{"num_attention_heads": 6, "rope_theta": 10000.0, "attn_scale": 0.102, "bias": "all", "init_std_qkv": 0.0373, "beta2": 0.99, "max_grad_norm": 1.0, "schedule": "wsd", "decay_shape": "linear"}
MLP neurons of a small language model. Each row is named by its layer, matrix (up: input weights; down: output weights) and neuron, and shows model dimensions 0-255. Each number is 500 + 50 x the weight over its row's rms, rounded and kept within 0 to 999. Numbers have three digits each.
After each neuron's rows, "fires after" lists the tokens most often just before its 100 highest values on Wikipedia text that the model never trained on; "fires on" lists the tokens most often at its 100 highest values on Wikipedia text that the model never trained on.

L7.up901:481452449495503495581543483531447462462434504465537559528504520596482538563454567455516481559448525484505467347416565523517600570540368416560554516444553523452490607451470417489469628505469429422538548594478434520438464503525456469489496460541420479522527537566394526468514497610481479604486514468427527559560568560523440575516423448563441486535531463499456534536546533505559475483484519522424487538421639465551509500551458488498464520561460481443501497476558481608467542506525524443449464481505510468539509472544470523545602573532458569494570544477466487517606513502378474497511500417443519496524524548460437539541559519537423407492421538534454550476507526457470567399459485557446491569476459462484450502450390525543497415510560399416503555519567518522577564492582478
L7.down901:521458547462428472585437441523527492452516474516471575529427450482525428402507478480538437425465447597521491524466495514455588498477516582690523522573439539475498499500548482510507484475504485493525516469523527439558485388509464529544472496429546475456544506460491539566502504505463460515467491489415476514441558617548497479512471452524512523457439533541536490504521481469525542392447343464484403444471459475518463550479581528439561529455536573569478445465559508555576471613527527557548552494485510429516449501478490516494400496455480466532487523526529445618449548513533507523503465467535443538545574564386537476510499468505501630343491468471529555485533511441567498526538361513575489575513459494533495439400421472493488607565515515517541506538470587414480515497467486
fires after: " |", " ", ")", " members"
fires on: " |", " ", ":"

L5.up654:521546571462524569486517492450470490531480545412466480545551537581449440512498545488564483523553517552484438499417563492514546604526425504519584552494495499460493498522441527531450374515441511551446634631613503535487438501510523486531473412486486626452532487402486427443500481484532502419472522578523467466534401482438477503523437410382441562494512576519543588410497557524550516507441519526442493529475491477493483625591452526542526468533397457540447455533454478532472448462454583502527458589515454485384565542519476511506541546489531415445489521488490548495552421460463504566503575486483413463457439496563523502530516552417504448467538519531497570458498532448471538401566573464397424526523503451525539527502460507524343516446517519495492511447552576531518513459523520
L5.down654:509432490497479542407521462447409498451511408532459527434587485598611489547563559431559559426534416595494598404572522458475503506519486532425632523494485566527501500462470547558608500558500555495460449488475463555501452504452539514531489440374493544498477479437611431508508536478493462464537476428457518518485503474528519480528497481544487476437436524440511448470621447509529500507491491437520560482459443538424469373539466490510486605443469446456557537527487422562590459561489626519478392495412517514408513492436498488453457560526486463489523498521507566551577568454497530433450589474484487416445429559461569503438560501493562430551582484507547452621507519509530417446514555507511408543422537476442560545556479477479434525518472425571544446500517446475488495464451455
fires after: " A", " C", " J", " G", " the", " F"
fires on: ".", " first"

L6.up1436:405495449512442552478459449528423468367421525487425474473553559480583471513484572484563550552530527411484541415472526396492514507471513535546496474481474517496483521418561507536452478457518517574530565535552506479513376442534521565464522507479524527564511418454594530436559436439554551433487468434533454496608482551412486574587482440448422522517584580428558488440558486535537452479493598503474543465494393554465505562591474521494404465458587447484485498459388480537564460424521394484436544617528446533398527467561476479393498586494469568459521543532410399542493530543527529469552535487465430467513457490533456446494501529454427524543471498497486526568477535514473499541498564420489517533473463470529542512527468494519443450542531420566499554539575512461486489509542483
L6.down1436:471462439463617505476465447462519464524530397545511501492499466478514513573451498550496436611431531515504476564481451452557512465492450527543525518574424486427443521588497401480471496603561537499432526512436443511489492511536450477468540570469471511492543532571559450523464516508486462474412501552552530518511452545559560470440422527444555488446544545414455541514521486434510513478498505424533494522520589571542463506523563510543559429623614548511554521501526414468425527429507519554634470464518564574533459446440516541528557374544526506475522475624470484580578425501432448521437546392469555593466427431415518523486528418470553456514532527570468501479459486505517490523525454454566458512510500516496478517587392536540501510508502474543484464501503492510509559468499519
fires after: "\n", ":", " |", " "
fires on: "\n", ":", "-", " "

L7.up258:560529596578489560504440530492493542560413545519500464518481477563486546485514433512553553501432627551551462539501426468484477502465511437501520522415557532537464421437383573420546416382525487475534458434480446559489480523518420508514452481489405566556496575460551547415500533612564495434454518515469496436452456426470456531603562511492517436475577575494557583483532554415485493546474487587464495447560560523512548472447509594460393584450420536562526510475578560472582454508542478511533450475550467536548508438454509403559523435424435390463536517467556418557537492546454460478506426495527510481497487504495493442457546510517407547563518511496524506424532427445517505452549484522492561523487535440558451599461556473493461482552446500477441531438395541553466496511430391
L7.down258:490487535515504483507539499478452561469495424553453510484503449501419551541482484491523495558604431529532498515471456542479428499426451569647533520563430461485565464486553486473427517482386490565529516548483527601562501511475537581457440545528551477494472456516515390513547554395502361475522476536496511522463525529531585608507485496491456550490535467568383409576458470516523540472525557438459506412412455588542575511496511449507517462554620582479531567576419489474490415445450554421487505484533512538534439458486574471526444493616555426459447436483445565459552537453424528491535587495493529494512456479511531507411505617524549553361490518458524545437482533461533480471522434452483514457550498540465531468557506556482467537516616540521423534457499437431525643487552475
fires after: " |", ".", ":"
fires on: " ", " These", " none", " 2", " these", " Both"

L5.up771:479518497447502523467545567608470461536470432471487540460526445497514558540435446468492423570531572488513423507397379426503531519491502393491526447468480563538494537558530516463466539545458594517497460466464452461478495525498492451586535410449424508487413537571516537425429383461534489584466514504512521423559500418490468594579509497533513478483626571591464493518521499564515429513463451528466467550613553487428534449487480438475458459491539523568530504472517480544522509475511386526505488520540461470546528526492555467507573444450471486523482511476384486448484587507482493508482386486502488471453579491468488541505496544512418491467458403538603475480573455481550433407507502463407456485486578497452419598495479480572551500386536472429447501559453468569533499410544467
L5.down771:460493459527525434531424458451437444466449516544504562536476502445518409563556472424490436495448453537473513517515638452508452463535494594450453640577463559450490501551506553504461462442490447512513541497504512580547528473561488531428490522484511526504522565440507532425534526518535415388455489478556483524422478458554565395498486473506548534501444466452515554477459553467552508474566542519556435487459439597501530497525493459476543528506445411435477553517466564527565467512615563428478494548469512473443480421606568526429477529521532507415511530500560543556494360524515492400531545521503450546602455522509515491432525495507577446579565534480378504469454545446508504492547548456628570501557459568508515454471567523492450483549479508590537509470456568441541475459456515
fires after: " |", " ", ";", " representatives", " Pts"
fires on: " |", "\n", " 7", " amount"

L6.up1042:527524422437434584543483521457429558459429548531443378544585495486493431419543485514469610407515550544410562394502469510328543560486500447505566526500503497508402446579447511566481471493447505449455525569518419559485460455526502461518504442518471588480546543514568517431536537455473548540482447460519469479497489460472491553502540480511444528566557588500491483493569434555541505502369638565501541525514474478522581502618439485441492498547446496505559551535551527469460403516470494504506494500486543496497498543498554546471570606507524408433478495484513424614506530509468496481490503544508520484455570555528496467504461436507520439522466453520542522544478599428490581548549437479492462536501481509543418415489558475398500490481452426548456580504502525525473526418543449
L6.down1042:479451571540487513462505481597496479522626462528484444524459535503554495425464564543535442511472509504494482426470555449502462500513534425528411504499534399449605490477530454458558556490508513431500474522408533538525487411518501433418513508438528460622552519478532418471445439456514568486488499492540465484598504481413484429477540534561523544476535446540498454464546398556447519546482575517462441561511430457511484490524514488478574535513464497441520446558488452525376413489581519597454462495431473559531476467380520525527489453520606608525559572532470445467532522541532473514435549565532540489544500541410416433560442503520574552414501478551497569472516551438505486598574468515479438384513547548591548526546499486571517495570580472465471431478459546506480459545575509
fires after: "\n", "."
fires on: "\n", " is", " at", "t", " are"

L6.up578:474451591477488556462515435506504505483542501540400537486463415486428552489486535519469432486553499406504471408455534462527489544422516553477547517451480537466513467552507520466499571436538408495575662516591478432493448484489535519485497491548439517511495464459489501517493499516514513538533423501439437441518581440551517529519508430483493442540504507573595523518491474569517542455511467475461547535525450462459424480382511494550554479491501437479501565486487520507409497462483532598542541581499379499514577524521504415540470498498463382462431467508498507519505535519483480595564504535523523529441429536589434557384509589412492518443483571531491544540516548572607487456456530597422569521509554564521511433489499430524460565524494494564482466577492574465481513514589416
L6.down578:594527518498598502409449404548519451416526433505517513515436464441511442509512505512481482513473580530536522523522537506437552449549480536450471488521517481509559482550468525474454572455333578485477546448510555500488496509545560533533468478528544541479550515580526433462563584543489508469536470449553518486437435492598488525451532493437550435470529475522504547499527503507507534600469567522515425483487499414393554369434510547479467539407546498542502448533523442522536491435500431474527462481500460549527526457548456385471529414607449527496471496523537528558496539513408508496498559534377517487478476528442486554549458469435553487460414512504486420527489469551526555531396535498440579520385535484456463499532475501401492471534487563529529468508416538504486563496576476
fires after: "\n", " the", " The", " ", "'", "The"
fires on: "s", "-", " company", " is", " book"

L5.up787:478413462502471555495511518484536552494569484466547462501435499530445555446520455514522544529483491493519493469434542457500488470425503434512579488522501472448455505533447528407576532468425409624561519493461473551565487397462537494488475558559567435497550533530544475530632435544492517580520463559430459382541546500483540482555509442492496492426528487449527525533511480524513556441605531484369491484518451436597457425575550497550586458507548565566491497523600597499444531460535533488522488433482517526537512472554457543519575550450441454530432518517652431500542498473481546556459498469439433500388511577411467482578445516547627448448446383564575519344425630471530494544514587637445498503495460498481516485523499473510493487427560479570489596365441493525509525481491412
L5.down787:632460548533467634460434442565501456453480451455552479509469503585592523418451558542438485596519528507551443478465422498486462412463455474405494458619500610511501491508459507530571454563452519441529514577548531595441478433553567543436528515433547523442535391472512535490499468554524545539481518456519426456473427536457499568490540548484474497516569509452485542499465537530524527535584489476551513439448505458495564501482502550519381487453456458495423568547482445521490502552491461562571405544379660533404492558574516536472557525551552474533491446488523497450457515543469522507504451515468430506523478596551592429518422534521490555550462560464584487452488495462440586490519524390538436454429510601526544551477560441523491534479551542391466486509515486459503521493461489
fires after: "\n", " =", "-"
fires on: "\n", "s", " is", " |", " an", "pen"

L8.up493:523485468476498486469537434478523560503522422519538490506525397465449499521509541483535484483531484527479535439440450543386501578474496540518613518499453562459535505418516516538474481508450557498463500537545521476485485468425534372599476495565516629437500571554596520480493549578566591506540544547539490456449491436540498489493483473485601475424451560470480597491540531503429438461423495620434562573506550462643460498580501487506479521426502418521549541550565591464439487579570514592508452510540375534459592543486541482463482393594466435491452485481424488547583549518594501532491451489479521477496513575533518433474480539451429483406460474590512448417471494566507464429537553556497387507478534433472512526562528556535506515468502566582476512428465513559554516548526506
L8.down493:443437537526585465477420502548567514632552495375495489418482522425558467498559529470450501476479488421612499528547602504456494459477472538554566535500467511475404435496486499496455528443447475505507537529523493523489478445545585487417412612489458551503591496495534528519456481484527508392558522536585486447536530520455485522502470523505541468488525459507444471572474544433478443566470521421459473498472482590486434426434529563451484593636488584585521445528486533521532510591512501448506545580529433508487559424508524482476443463523420541526516539478525590462433490521475464477442478587481552484487455490513489426524531513505492393393492522456440482510586523497507533487488642474546533492510500516459520489443530491408493346548404582411554507542448475460556508558513544
fires after: "\n", "C", " 1", " A", " C", " |"
fires on: ".", "|", " |", " U", "hromosome"

L7.up1364:498606527483477474548515589460497570555419549462516524550483532511553569534514600488419514519413464511509521384456495574551593549480451464487611591478594544505464414527541499520452448408493545559489555545538505501455516487533427525451560489511576502446478455462559462574548498525558488539428560462416370452420487545530578469446416445505494561591554496473467482551459451555476447505599552533518514507431541538530530507576584412579386488522438591525482564576515559488439445519450523537480492583537498509505509612584529527348454503550524526434477538458462528572528390535566537541499519571451471434574506463546429495424490499469547472418408453589539582469507544522473510488464402581473548518514467473560415524416484474485487518394486471580610481472450595526429507499487490
L7.down1364:500554519602444388495586527453484604560448514510540496480521539466484531482456462533467577551467545515490567526474499555561436522454430531555544579479485504501538433534491390510561589522529532464507504411497570547431564621673454488478478500459604476463444518600504520553477430559509525434472489458496526517467451483514474438379422546504369525526565501415562485443443442450464504465533455489552499538400537413509474497546438520548485572516495603606513519487534591499494527533396629555485471565514568431546515366459533466440484450504490495476535533414441418563485500408478501430498441483503439469598495481606547480423498500606500496453448422383490582467423420527537485477525492501496501511504527476492419583535536554520513462471532511506506607475368443504433484475526518
fires after: " the", " U", " a", " an", " A"
fires on: ".", " A", " all", " All", " to"

L5.up719:423382564535548553461496542395403542445512501608508528518572497433489507534455468443551574460436539538523501435476451452484471511482584457506494512502497443584415433584400474597497447488437483521513506538453506460521512456428550435541522568465497393513511449513569537548471460533546399508440461547540465391467501532471547480462459473502514424468561456438512524495488471481465531579421546527489492568499474467516422557494492494384423480549466465453470505461548496580441451561568539531483506491518464538621539516523476523504511559490442465526541477454519422530540491472453500592445489465423408436497559491468525546476414543475536470448493457550511450495432568442509612465625603549507515550508459476449477533500512464530500474536437508535497503575490563515541508465438430
L5.down719:445514559474538463503494457457454520446541506488546501502499630417502494526529422494477484455497457523505544550442480437483265357514571512538514442497364585469473485548526505585595478506474463532485523547514523407535460631497531586500455526404491484595520580523521445526500532531544439576499490435478423485466519494504501475517485518514476488540493500536510410500532567482540454531510504589502498536538466506460550379631478514484506516553503555513600514440481447501422449452556466514483637539585504642581484516513456586415438521587552540561470568485436453493543481450391466562505464572452400447452480473540492474493489481462472517532512533522462434436501536429445526437486489495531523472648519523501410473447520555510489403500490478496463569463512520590454500519458498
fires after: "\n", " ", ":", " (", ",", " |"
fires on: "\"", " \"", "bra", " t", " “", "d"